MLP neurons of a small language model. Each row is named by its layer, matrix (gate and up: input weights; down: output weights) and neuron, and shows model dimensions 0-127. Each number is 200 + 30 x the weight over its row's rms, rounded and kept within 0 to 999. A neuron's up and down rows have the sign that makes its largest values positive.
Before each neuron's rows, "fires on" lists the tokens most often at its 100 highest values on Wikipedia text that the model never trained on; "fires before" lists the tokens most often just after its 100 highest values on Wikipedia text that the model never trained on. A number after a token or word is its count.

fires on: " It" 56, " it" 32, "t" 10
fires before: " was" 27, " is" 20, "al" 10, "s" 6, " has" 6, " also" 4
L5.gate364,213,167,183,196,188,202,256,194,199,250,178,138,222,265,223,196,193,206,231,142,170,249,204,187,183,223,172,178,162,161,208,169,163,168,221,257,242,186,194,199,229,194,181,245,175,214,202,188,232,187,208,184,166,166,224,176,168,183,221,150,175,231,190,185,221,178,259,165,212,201,184,206,243,191,128,172,217,222,182,185,260,198,159,189,169,155,224,147,182,157,197,213,218,208,239,213,188,201,207,217,214,229,233,179,196,215,118,220,170,204,236,170,214,251,149,241,218,179,250,209,214,221,212,236,215,216,240,189
L5.up364,194,203,217,210,146,161,140,154,210,235,179,204,142,164,208,192,158,224,228,222,264,212,195,183,174,201,181,205,187,161,202,183,243,195,222,204,184,195,185,238,202,209,176,202,169,196,221,201,198,214,260,187,227,201,175,243,230,220,193,213,171,256,164,215,193,204,174,208,176,208,145,212,181,201,210,195,265,194,177,248,245,217,251,202,226,202,181,180,181,156,242,192,221,238,198,231,167,196,207,227,200,187,286,184,180,169,186,229,207,176,190,213,180,229,183,206,206,223,239,192,157,190,236,202,154,205,167,214
L5.down364,216,183,228,150,173,202,189,197,196,178,191,168,206,236,219,185,197,226,142,252,192,220,160,185,196,225,170,207,177,172,185,208,209,186,256,209,163,198,234,172,215,230,225,229,199,237,216,135,190,190,225,193,196,173,192,226,237,215,269,192,201,183,214,227,277,204,179,208,191,213,209,150,200,229,236,245,237,213,189,187,167,219,210,190,187,188,208,247,188,133,156,163,164,202,205,163,215,142,151,215,262,128,244,237,205,227,203,240,237,175,182,198,218,126,164,178,222,180,188,186,262,161,148,184,190,228,161,203

fires on: "ra" 68, " Ra" 11, "gra" 11
fires before: "il" 19, "di" 10, "ph" 8, "is" 7, "th" 7, "ting" 7
L10.gate353,210,167,208,209,245,237,213,208,182,236,216,205,169,247,183,204,174,174,181,189,191,247,217,208,213,219,161,187,217,237,200,217,185,256,182,220,181,217,255,251,209,183,197,169,215,210,146,215,203,274,157,147,180,214,237,214,221,192,210,153,249,190,259,171,207,194,154,200,247,173,174,184,212,186,167,174,228,185,230,209,193,195,194,243,220,181,236,171,242,211,261,240,219,256,228,257,223,215,194,222,203,124,182,166,195,174,179,212,154,253,228,240,123,213,146,218,171,201,208,175,227,199,180,246,210,201,180,218
L10.up353,176,138,208,179,219,162,197,131,212,159,283,231,203,195,206,234,200,198,219,195,192,203,244,173,182,181,182,194,186,176,281,232,186,198,168,210,196,208,217,222,177,204,169,201,209,186,158,211,160,187,158,225,223,169,143,203,128,174,212,205,198,220,227,173,154,207,231,220,182,205,193,209,207,211,211,150,255,190,186,173,112,167,212,200,160,237,169,220,181,172,208,234,167,208,238,193,181,234,204,210,223,178,180,178,161,205,187,196,169,198,207,191,241,205,258,210,134,167,165,183,177,160,180,244,238,205,236,143
L10.down353,184,236,186,153,229,205,200,226,189,218,254,196,208,210,254,220,233,174,211,195,203,183,236,205,210,178,165,208,217,227,173,218,192,174,231,215,191,205,237,170,172,88,227,220,217,186,194,208,224,186,216,216,184,197,168,187,189,167,203,178,240,210,202,160,172,187,207,192,199,152,195,193,145,110,177,203,255,151,200,171,212,179,151,180,185,188,188,217,246,196,149,211,209,225,160,172,162,229,174,169,177,229,278,252,264,195,243,239,198,235,144,217,184,233,234,227,200,175,264,226,204,165,197,190,188,243,172,204

fires on: " |" 91, ";" 5
fires before: " " 25, "\n" 15, " −" 4, " P" 4, " 4" 4
L8.gate39,229,257,157,149,199,178,191,228,255,226,184,185,211,168,157,143,216,237,209,216,185,182,199,224,182,234,141,170,169,163,182,168,177,148,179,239,216,212,203,192,209,182,224,221,216,231,187,246,203,278,166,193,210,192,201,198,171,225,209,222,190,169,241,171,215,154,157,192,201,182,150,258,219,166,193,245,185,199,213,192,148,245,229,214,132,163,213,212,167,244,229,208,259,132,187,197,213,185,202,160,157,200,165,214,165,180,223,187,204,156,166,216,266,216,211,155,195,182,242,223,178,217,197,199,177,196,177,253
L8.up39,197,198,172,228,205,192,243,112,221,154,198,175,157,202,219,221,253,248,183,224,232,224,159,244,167,164,213,176,233,162,231,225,158,164,239,184,242,210,195,181,218,154,223,255,258,179,185,226,166,216,162,239,179,140,185,227,224,191,188,212,166,218,229,171,236,159,178,220,215,203,195,181,203,244,201,206,193,181,166,243,218,210,174,151,164,202,177,182,200,190,192,159,239,202,192,167,201,207,221,216,188,204,191,235,191,199,220,180,152,177,169,192,184,258,189,159,212,211,147,256,222,214,170,197,230,201,189,167
L8.down39,191,212,198,210,193,184,172,185,244,263,140,170,184,213,162,220,228,168,169,258,208,154,167,232,203,215,263,180,248,180,178,194,173,219,215,179,212,178,202,185,209,142,210,198,172,206,146,183,220,229,199,191,192,216,257,268,199,193,183,217,254,204,230,190,274,217,233,229,206,207,154,188,198,210,202,234,151,155,222,160,191,196,216,261,182,197,194,188,199,219,202,184,228,182,85,207,181,224,174,208,142,227,192,190,173,201,185,220,157,252,159,240,203,176,201,222,178,204,163,204,167,202,199,245,202,191,200,210

fires on: "," 15, " June" 12, " May" 10, " October" 9, " March" 8
fires before: " 19" 39, " 2022" 8, " 2021" 5, " 18" 5
L5.gate181,235,189,217,226,230,188,179,198,151,170,215,233,245,192,178,222,171,198,194,174,195,222,169,178,208,188,162,137,157,170,252,196,189,180,169,281,183,214,228,284,189,192,230,225,209,180,154,265,154,256,210,192,180,199,256,196,189,223,234,247,198,156,218,175,155,218,224,243,167,201,205,189,213,259,173,168,154,219,230,211,236,145,196,209,200,178,145,176,233,194,201,194,126,171,207,208,188,196,231,202,254,244,227,246,170,187,150,200,190,191,170,163,197,206,190,200,219,275,189,159,220,232,221,199,192,198,169,170
L5.up181,157,217,196,175,194,229,237,229,279,191,176,167,234,181,191,254,244,193,171,248,236,181,223,214,177,229,183,266,225,209,202,174,160,171,185,223,217,173,212,252,205,216,215,168,188,152,200,165,196,149,226,239,216,244,173,219,154,215,186,194,188,215,205,154,216,196,165,180,188,210,186,216,161,214,192,154,213,206,239,168,193,202,200,198,203,173,165,215,197,155,231,183,173,243,187,197,245,138,209,167,187,196,232,210,194,157,175,253,165,248,186,221,249,143,202,168,222,208,210,240,211,165,213,247,205,250,191,223
L5.down181,152,225,221,212,154,188,228,197,189,231,185,249,212,204,195,186,183,243,249,188,208,220,206,220,225,239,204,205,212,198,187,207,177,188,179,238,223,261,198,198,201,175,223,155,207,180,266,163,227,179,263,169,182,159,265,224,192,176,173,205,193,199,196,205,208,223,204,216,204,245,172,227,219,141,146,163,234,211,97,246,159,184,187,229,158,199,186,145,171,178,166,252,206,182,139,218,185,199,266,252,185,239,194,245,197,230,173,203,194,215,251,265,226,233,204,169,215,160,196,175,184,223,212,159,197,164,276,212

fires on: " =" 45, "==" 14, " |" 13, "-" 10
fires before: "\n" 61
L9.gate112,203,201,233,202,238,249,213,200,219,225,173,191,207,209,181,159,258,272,194,221,195,204,216,221,197,115,210,202,182,207,223,197,128,210,253,207,211,185,224,202,192,250,211,232,186,158,194,209,179,249,169,189,172,240,238,219,158,221,219,179,173,249,221,241,224,198,209,155,123,177,212,170,223,227,164,226,224,183,220,254,155,226,213,238,188,144,161,205,190,235,220,155,161,166,211,166,235,225,218,203,187,194,203,191,150,208,237,171,192,268,213,171,165,252,226,210,193,205,229,193,157,214,222,175,195,215,216,176
L9.up112,172,198,145,257,203,183,245,182,172,179,193,184,173,226,189,153,246,190,199,198,199,232,207,185,193,196,206,182,220,140,236,165,198,198,249,206,182,263,181,208,177,266,197,163,209,203,165,189,188,167,140,217,213,166,185,180,203,237,178,207,221,156,216,206,175,215,219,176,208,151,212,205,158,145,177,177,131,217,212,196,207,206,198,205,188,196,214,167,226,239,221,197,230,189,225,214,195,190,235,218,211,206,207,167,210,189,167,219,222,202,185,166,243,201,183,223,172,146,121,206,201,181,189,181,238,249,184,174
L9.down112,164,194,171,258,243,152,231,214,199,191,213,199,241,203,181,179,251,166,228,138,225,179,173,179,162,192,236,230,256,177,208,190,187,150,226,219,150,214,226,206,231,254,175,193,194,171,193,231,168,171,232,156,210,188,176,216,171,184,167,222,212,135,233,222,183,233,241,181,247,177,221,182,244,166,174,201,221,158,167,193,196,213,201,220,181,191,172,193,210,209,235,231,280,189,219,181,202,174,187,192,190,225,195,175,169,213,230,246,229,182,157,148,229,135,198,188,163,195,111,261,165,210,223,207,263,209,202,225

fires on: "\n" 62, " a" 24, " the" 13
fires before: "\n" 54, " " 5, "-" 5
L2.gate40,177,196,194,155,234,226,152,192,126,269,216,190,174,223,182,195,259,187,224,202,246,157,200,183,203,197,177,153,146,242,218,172,197,145,184,191,174,167,243,170,205,116,208,226,172,182,205,184,192,189,148,205,205,203,177,160,212,184,207,234,226,208,236,194,234,214,215,227,201,188,230,162,243,194,215,143,209,191,228,242,240,182,190,242,184,221,188,208,159,201,228,187,235,191,195,168,196,220,186,229,155,218,249,158,230,248,156,213,231,132,209,231,210,166,203,197,227,173,150,209,187,181,176,222,190,219,181,236
L2.up40,174,211,196,234,176,204,230,243,198,212,209,218,199,210,171,239,156,170,251,257,203,216,185,191,275,163,208,181,158,219,127,136,193,193,193,251,254,254,210,219,229,230,162,173,225,198,187,133,220,212,203,182,203,149,177,174,166,239,219,148,220,181,210,204,246,178,188,228,221,169,174,195,196,188,184,208,134,218,169,247,215,215,231,220,222,155,249,209,203,203,190,225,181,153,217,200,178,171,243,161,177,228,227,218,222,183,226,186,249,194,170,269,213,182,222,196,184,111,244,163,202,184,194,182,196,180,204,175
L2.down40,231,220,132,219,222,242,234,206,245,203,218,157,202,186,215,239,259,213,219,205,237,265,217,190,212,217,206,193,229,205,195,166,196,196,220,201,195,212,190,191,191,219,161,210,189,162,228,234,214,186,218,200,163,195,207,190,167,178,168,226,233,194,188,212,162,200,211,192,180,200,227,243,191,234,198,227,173,166,192,223,178,185,191,211,189,227,164,190,171,257,167,252,207,178,100,176,182,203,155,220,110,215,196,200,201,189,198,187,180,203,190,266,186,60,188,219,199,220,201,191,205,141,161,263,227,197,198,218

fires on: "\n" 88, " |" 6
fires before: "\n" 86, "-" 4
L8.gate388,241,217,192,189,178,237,205,251,214,210,240,208,173,241,170,207,180,244,170,205,198,198,229,150,217,230,212,222,215,210,243,194,149,212,230,220,162,234,226,170,204,202,152,186,223,207,209,222,180,152,155,250,193,163,198,201,195,159,167,181,214,169,216,155,183,156,177,202,199,157,228,219,199,221,181,232,203,193,247,245,234,193,167,218,170,184,212,185,201,182,164,235,183,184,209,214,217,224,176,192,211,204,165,152,284,207,208,212,140,182,207,201,246,193,182,190,211,227,155,179,204,270,221,173,229,196,198,260
L8.up388,164,166,229,221,185,151,261,169,194,215,238,213,232,219,150,208,173,210,218,261,240,212,265,194,207,183,172,206,241,241,212,183,201,167,228,209,235,156,191,234,236,204,247,165,204,151,211,231,179,176,186,233,202,218,182,230,227,259,252,170,195,216,174,235,255,212,181,156,200,176,220,217,202,258,188,207,127,192,217,209,194,172,187,196,175,226,210,229,91,192,255,196,290,164,208,224,214,192,245,228,180,200,187,234,221,207,201,190,196,161,225,201,193,198,204,162,235,214,204,163,199,134,221,158,231,180,195,246
L8.down388,198,230,188,248,282,165,211,208,173,239,155,196,213,230,241,131,167,166,213,213,168,187,237,155,170,244,213,240,275,197,228,241,232,108,240,168,161,258,187,240,228,228,197,204,246,195,177,221,210,169,205,170,199,214,205,172,187,202,182,177,191,204,192,200,246,215,162,228,153,169,209,136,166,165,163,217,168,164,262,235,220,186,159,240,197,185,226,195,218,202,222,199,160,182,242,232,199,172,193,237,115,180,145,180,217,207,200,172,151,220,200,235,204,210,218,160,156,233,179,203,146,188,222,224,221,180,223,282

fires on: "'" 75, " /" 9, "it" 4
fires before: "s" 72, " " 9
L8.gate445,259,177,177,221,216,195,203,203,153,170,225,177,189,188,185,225,198,259,213,210,141,244,206,196,222,153,159,268,203,174,182,231,204,198,215,197,183,251,213,180,151,170,177,170,213,178,237,188,179,188,185,219,270,203,222,230,161,174,168,171,205,196,169,197,204,214,228,149,182,189,178,198,170,244,187,170,200,246,194,198,223,227,217,213,198,142,180,272,205,153,126,232,188,220,206,217,178,243,169,268,174,250,189,223,236,206,172,218,165,198,248,134,143,207,201,144,211,190,258,218,173,206,196,213,247,216,169,284
L8.up445,213,177,225,199,222,208,223,249,193,216,156,182,197,188,242,226,261,197,244,202,232,182,154,182,218,177,181,179,202,137,224,226,199,204,247,218,175,185,209,226,158,171,189,177,157,215,171,193,191,225,186,189,204,186,195,220,226,219,202,238,187,224,226,132,226,213,202,167,211,147,221,148,223,188,216,216,194,210,217,207,270,221,227,231,172,147,216,237,194,194,186,231,179,207,174,197,166,257,271,261,187,185,197,249,198,194,155,227,144,150,183,180,254,215,240,208,186,188,214,181,186,227,112,171,225,250,206,172
L8.down445,198,210,222,229,132,185,275,190,208,212,235,196,209,146,202,221,206,198,172,182,204,184,212,223,228,194,182,187,218,116,231,173,133,255,243,260,203,232,220,148,201,198,167,199,187,207,173,255,188,224,156,139,173,152,196,147,224,206,162,195,205,205,185,173,241,233,240,216,220,210,239,204,202,174,246,168,192,224,164,177,140,133,250,204,237,215,238,204,245,181,242,216,170,266,199,163,212,186,243,163,209,216,226,199,169,201,224,205,196,212,209,115,166,195,221,185,198,179,194,206,234,167,125,164,206,163,204,188

fires on: "s" 40, " years" 38, "%" 7, "us" 4
fires before: "." 13, " of" 13, "," 13, " and" 6, " in" 5, " |" 5
L5.gate398,204,184,218,217,174,192,265,218,257,158,177,190,225,215,182,194,232,188,199,206,174,195,169,220,190,215,233,194,263,179,217,224,173,190,200,220,163,225,236,171,209,185,158,178,245,177,165,246,187,224,191,197,201,193,156,204,289,139,176,199,201,190,150,212,188,211,217,204,139,221,128,192,187,242,151,167,230,173,176,195,208,214,186,196,156,193,167,224,187,160,175,261,220,178,205,191,176,161,184,206,221,193,172,180,135,174,205,190,231,187,211,205,173,224,130,177,240,187,230,217,229,204,204,189,212,235,146,202
L5.up398,187,135,200,229,220,192,225,196,214,191,188,210,258,168,220,158,222,222,177,187,186,271,180,221,212,197,245,263,228,236,290,161,187,233,232,195,229,205,233,168,165,220,186,216,174,190,270,249,165,176,215,190,162,185,213,210,204,226,178,198,213,215,148,192,142,199,201,203,217,224,241,221,219,169,178,185,211,186,185,162,206,135,235,213,181,216,152,213,143,229,195,198,236,233,249,241,168,243,208,174,229,216,242,205,230,170,188,225,198,258,256,215,212,262,165,174,215,209,245,188,199,226,166,225,249,174,150,184
L5.down398,188,202,208,236,212,236,175,209,133,169,202,241,210,179,241,184,216,221,167,190,232,190,247,216,208,232,211,210,183,199,142,177,207,145,171,192,232,179,198,237,187,238,198,142,227,172,225,159,205,256,156,229,208,224,213,192,141,165,181,177,229,210,184,195,208,193,216,287,205,233,209,222,216,202,192,169,207,199,192,170,190,235,148,203,199,259,234,223,239,275,163,176,146,250,119,216,188,200,173,217,220,219,223,232,183,231,227,152,206,164,234,223,205,163,202,205,217,152,193,227,177,160,245,243,219,197,219,179

fires on: "act" 42, " event" 18, "it" 18, " Act" 10, "d" 5
fires before: "ive" 16, "iv" 12, "u" 12, "s" 10, "ress" 8, "ual" 5
L9.gate124,213,261,208,215,241,187,204,197,225,198,199,197,171,185,219,217,236,210,210,172,195,183,204,186,217,213,174,224,237,149,167,166,190,134,241,179,161,177,211,189,188,179,166,141,220,200,171,249,141,175,175,205,215,198,174,195,183,196,189,173,171,189,162,221,242,243,247,180,259,216,145,186,148,193,223,241,200,178,184,216,233,169,192,150,150,203,123,185,218,221,173,200,203,196,206,172,152,207,233,234,185,219,209,229,210,202,146,180,233,178,235,221,146,200,186,182,219,182,212,228,238,204,238,204,132,208,152,216
L9.up124,172,203,176,256,203,168,271,178,207,240,201,181,191,163,181,243,197,158,225,205,178,226,194,151,230,176,174,222,161,161,196,182,160,154,227,160,164,190,166,216,200,205,184,226,253,218,184,206,219,190,235,242,218,162,277,229,155,191,208,168,203,221,146,212,239,226,159,170,244,160,199,252,196,150,196,235,247,188,132,206,184,167,210,199,164,212,211,146,247,238,182,215,164,199,206,204,183,223,250,238,199,237,203,207,237,196,171,164,207,208,207,181,224,213,241,200,231,187,175,184,227,158,167,180,159,186,167,214
L9.down124,224,198,166,201,212,196,223,203,217,224,165,205,259,164,212,224,222,195,215,233,185,205,192,183,241,246,218,257,169,279,242,178,186,173,190,221,194,228,225,207,199,229,171,166,181,180,243,158,143,221,199,172,181,146,228,115,206,199,188,216,225,201,236,193,225,198,181,230,208,168,185,208,229,128,202,223,236,200,226,168,205,180,154,192,245,180,199,183,230,199,187,192,187,276,188,237,226,202,257,212,212,202,226,213,187,217,169,175,175,171,198,217,188,128,222,195,236,189,247,196,200,159,176,280,148,159,215,208

fires on: "at" 29, "t" 14, "ot" 6, "ult" 6, "cent" 5, "w" 5
fires before: "ur" 18, "ure" 14, "o" 8, "re" 7, "er" 5
L10.gate275,182,229,242,190,221,226,219,221,221,233,230,206,201,205,234,209,232,174,153,186,240,224,151,191,241,192,168,201,236,158,203,225,200,126,275,185,217,152,179,238,219,144,200,202,191,177,205,162,160,214,178,183,225,212,222,209,231,239,184,212,178,257,175,148,186,206,218,164,211,163,212,216,172,182,231,238,157,181,248,236,208,172,173,229,174,216,181,179,219,234,262,248,236,205,185,216,185,180,243,180,169,192,223,183,247,218,175,160,150,215,168,205,125,227,152,171,155,222,254,180,199,196,285,253,138,189,229,211
L10.up275,232,190,171,223,180,203,274,185,165,187,248,221,218,191,186,210,132,233,181,194,149,203,217,174,221,204,188,237,239,203,175,189,197,175,198,206,203,233,201,192,231,176,192,256,115,175,160,198,248,238,169,199,183,183,174,211,268,153,230,215,173,173,208,231,143,233,246,223,204,177,210,211,188,198,218,201,197,203,167,280,219,189,214,200,198,229,222,193,210,194,201,180,217,209,178,261,196,222,197,210,223,175,168,147,191,223,211,209,162,183,247,222,211,228,192,223,183,199,273,192,235,195,195,196,224,225,135,160
L10.down275,176,201,196,174,167,217,189,180,226,223,210,205,116,251,194,191,228,241,211,182,224,204,168,166,185,167,233,237,191,160,206,205,162,163,183,166,194,215,189,199,174,174,208,199,168,130,215,173,171,141,221,289,193,185,233,218,181,190,158,215,184,216,182,187,268,191,174,216,188,194,174,248,204,190,230,197,201,180,196,219,190,276,183,214,180,188,229,210,164,199,217,172,203,135,259,141,218,194,228,195,145,187,210,206,179,188,205,228,185,232,214,188,218,219,203,199,180,298,161,187,174,246,206,200,269,174,201,208

fires on: " |" 85, "ta" 8
fires before: " " 28, "\n" 23, " 3" 6, " S" 5
L9.gate239,203,164,165,157,120,157,194,163,199,194,210,185,140,197,215,203,233,206,158,185,220,170,196,195,207,164,192,221,220,175,198,152,190,183,210,178,187,185,253,205,254,230,213,197,206,163,213,189,222,233,220,205,210,200,222,222,237,150,186,121,259,183,190,168,213,175,229,144,228,203,156,179,143,138,187,214,130,183,214,237,222,206,160,223,213,188,171,195,235,140,188,179,216,201,205,189,167,210,178,200,165,148,224,230,135,162,246,159,248,216,158,174,153,222,186,191,159,195,209,248,162,193,234,216,203,138,191,208
L9.up239,193,219,180,266,196,166,229,176,211,184,208,151,203,190,224,233,171,235,248,204,216,220,192,212,213,239,238,241,191,151,247,222,177,227,206,232,176,228,186,194,209,172,232,177,238,218,198,206,215,204,198,203,179,223,197,201,200,201,170,250,152,179,175,209,155,177,226,218,195,153,142,266,213,191,241,142,239,168,241,205,141,231,205,145,206,227,202,139,213,186,163,172,265,158,213,207,165,229,169,262,211,190,165,178,174,192,266,170,223,186,242,171,175,212,197,202,195,164,174,192,213,225,222,207,166,156,191,232
L9.down239,232,198,196,160,184,209,172,164,224,182,208,181,200,194,210,222,203,232,133,191,181,202,197,194,171,156,239,240,224,182,194,244,143,193,159,168,149,259,202,184,171,238,195,156,225,190,192,215,130,205,194,215,157,184,162,177,208,193,259,208,229,208,206,170,243,146,240,132,195,234,160,204,219,202,163,192,202,203,264,199,164,216,197,194,155,257,177,223,212,183,179,224,217,106,206,225,185,202,208,225,171,217,153,185,185,177,207,217,189,181,216,235,137,148,165,207,198,215,160,217,227,151,284,229,176,140,204,195

fires on: "'" 56, " di" 19, "ha" 9
fires before: "s" 58, "rect" 11, "ed" 6, "e" 4, "t" 4
L9.gate139,202,227,244,180,194,220,259,206,211,197,190,222,203,190,239,170,256,240,189,229,246,207,185,181,215,164,242,185,126,152,123,239,190,137,214,226,247,225,205,196,207,186,198,170,233,152,215,192,228,191,172,207,176,126,219,225,162,212,206,181,231,179,161,195,196,187,194,208,217,192,207,266,234,143,204,155,178,218,224,221,168,196,196,193,180,226,238,209,164,159,196,183,156,242,212,161,173,195,252,177,194,240,194,191,210,176,242,188,195,153,171,163,201,190,153,188,202,172,164,264,217,204,132,181,209,181,191,208
L9.up139,171,225,198,201,180,273,228,151,180,206,202,207,189,226,222,165,129,200,207,140,236,231,186,186,250,217,229,260,181,192,216,174,180,209,234,209,188,201,230,179,206,154,136,172,192,220,241,204,208,205,213,168,194,168,180,194,168,197,200,170,193,176,244,241,212,198,246,212,208,272,177,201,250,156,180,218,265,172,203,210,185,224,179,192,210,224,179,235,223,209,204,155,209,173,212,191,205,195,170,157,199,218,181,195,181,200,235,202,198,208,168,189,181,176,193,199,176,198,179,174,169,165,199,221,207,264,210,190
L9.down139,206,180,135,217,165,172,156,216,150,198,199,199,156,188,182,208,185,198,186,227,237,230,188,163,155,253,199,161,226,254,179,172,202,258,187,131,234,194,194,213,242,209,210,213,177,193,165,240,199,162,168,171,157,194,213,194,217,214,218,216,237,137,200,200,212,175,233,196,155,191,187,188,205,187,215,265,181,186,186,200,196,189,179,159,231,216,237,236,178,215,169,225,219,204,246,208,244,256,203,193,228,189,164,204,178,181,111,240,178,179,208,233,219,166,152,222,183,204,247,211,225,185,232,183,236,178,172,250

fires on: " di" 41, "iv" 20, "s" 10, " Di" 7, "vi" 4
fires before: "rect" 23, "al" 19, "g" 10, "ff" 6, "s" 5, "\n" 4
L10.gate310,256,242,170,177,162,233,218,193,188,260,246,165,182,194,209,160,228,186,114,191,151,226,261,166,181,218,253,225,206,191,257,211,182,195,195,228,221,218,245,236,181,219,180,167,207,203,147,238,136,181,190,244,201,193,199,194,242,226,177,211,233,163,204,179,209,224,159,168,185,219,174,139,220,154,213,217,204,226,176,179,204,155,212,224,199,197,179,221,210,195,134,197,136,193,220,140,220,183,201,172,202,214,192,185,228,153,234,193,196,176,152,174,185,221,161,219,155,209,167,208,176,258,194,162,187,156,203,204
L10.up310,190,200,208,171,148,238,143,129,122,180,212,224,249,221,226,167,201,196,213,127,186,180,219,194,212,196,224,231,191,200,230,221,204,195,206,197,203,182,198,189,253,174,156,182,170,230,151,202,220,219,209,205,231,199,199,191,171,213,142,193,200,225,181,218,127,197,202,183,184,257,234,184,138,192,171,240,150,207,199,155,157,207,217,144,162,200,209,230,157,238,170,230,207,231,229,186,257,204,195,177,219,176,161,223,243,175,209,234,224,141,176,207,192,192,155,195,171,166,278,212,197,214,137,250,234,217,252,236
L10.down310,206,162,186,212,163,206,161,234,152,163,164,200,229,163,199,203,143,187,232,212,195,202,182,232,231,203,182,226,239,189,201,198,214,203,249,180,191,232,244,142,192,209,227,257,229,222,223,129,141,227,225,184,231,245,155,227,205,199,202,188,190,191,213,232,160,216,251,210,209,249,201,214,241,241,212,159,156,181,250,196,204,208,228,169,254,196,224,204,228,232,194,225,228,176,194,200,194,198,208,162,171,243,185,205,204,152,186,239,162,215,190,277,164,217,149,214,215,164,167,203,197,202,233,160,216,213,239,154

fires on: "s" 73, "es" 10, "ations" 6, "les" 5, "ies" 4
fires before: " of" 18, "." 15, "," 7, " were" 6, " and" 6, " in" 5
L10.gate38,207,180,160,177,166,165,177,168,198,211,182,209,160,193,181,234,183,233,183,204,183,255,181,180,196,216,208,232,212,204,225,172,179,223,203,220,236,231,250,221,169,240,212,206,237,179,244,208,161,213,162,182,193,193,187,184,256,194,223,204,246,207,193,189,199,233,213,185,194,223,149,234,217,274,228,180,239,157,158,179,191,215,194,197,156,188,216,223,171,144,156,253,218,185,227,176,238,226,127,177,281,183,175,236,211,131,216,156,199,243,230,163,193,218,168,191,192,174,196,216,190,276,170,206,237,228,192,274
L10.up38,141,199,206,240,220,165,218,199,162,191,184,227,196,211,196,161,146,195,187,191,192,193,211,187,215,264,208,178,259,216,175,211,201,244,237,248,209,229,164,177,175,197,186,220,214,181,231,232,201,195,236,275,244,209,191,172,219,229,233,212,221,176,212,199,208,247,207,157,191,189,206,232,172,223,217,158,186,165,163,135,208,178,235,152,218,251,212,220,228,214,229,243,178,247,189,203,153,236,195,212,241,200,215,202,236,191,237,180,172,139,184,197,195,209,108,157,233,197,232,204,223,176,215,222,204,180,256,138
L10.down38,261,209,219,168,272,165,185,213,183,175,188,233,198,177,220,240,198,237,193,194,208,229,231,201,217,201,216,212,200,235,203,195,230,206,216,253,205,175,213,218,184,186,187,264,197,142,249,206,193,242,152,227,206,212,189,228,160,180,172,159,214,163,183,167,214,153,187,262,183,183,274,217,233,198,167,131,221,209,165,204,233,164,144,129,195,176,209,195,241,176,181,197,158,192,194,243,194,192,177,184,205,228,236,135,226,219,207,211,164,225,175,184,239,360,225,168,212,220,209,194,196,175,158,194,228,215,201,216

fires on: " so" 32, "co" 21, "ut" 9, "at" 7, " So" 6, "ult" 5
fires before: "ci" 15, "ur" 14, "ver" 8, "o" 6, "ft" 6, "und" 5
L8.gate367,200,231,237,206,224,204,196,168,160,273,245,186,164,189,186,222,206,220,214,206,275,159,220,199,251,192,262,149,216,204,188,223,232,162,232,179,173,217,206,259,209,201,154,152,195,196,198,235,191,193,148,193,169,218,240,151,239,230,203,240,179,221,193,179,258,272,223,182,209,186,198,192,162,195,246,191,221,235,226,219,212,238,187,210,211,224,223,198,252,180,209,163,237,218,204,187,157,200,261,159,226,205,167,232,174,197,172,200,175,111,189,198,214,174,149,201,206,166,181,209,237,187,210,171,222,168,127,226
L8.up367,160,152,204,202,209,209,250,185,229,247,196,255,192,184,196,186,233,220,190,208,155,236,165,175,190,214,190,195,171,195,216,243,250,193,218,258,248,221,166,212,142,231,171,184,181,214,204,238,170,187,250,168,203,172,207,234,228,174,168,170,205,241,211,231,238,171,132,168,179,173,215,179,194,215,164,232,181,213,148,217,160,194,201,275,206,184,229,275,208,162,208,177,235,215,256,237,179,158,221,204,243,158,167,218,190,202,219,200,155,196,221,208,197,201,222,175,160,246,242,230,183,170,177,169,227,194,245,153
L8.down367,212,203,226,207,123,161,207,225,197,226,214,191,152,153,193,173,198,173,231,187,216,251,165,195,164,124,210,210,175,227,226,198,246,188,211,202,200,273,218,201,177,200,219,238,157,198,126,222,219,216,187,187,183,187,175,222,167,238,205,176,201,229,205,173,185,172,202,218,174,199,170,229,230,212,182,142,202,189,157,263,189,216,180,179,166,165,214,132,184,200,201,188,213,209,179,233,228,223,168,226,183,205,213,142,222,191,251,201,194,207,220,206,181,240,167,242,207,242,232,198,211,203,204,232,182,158,200,161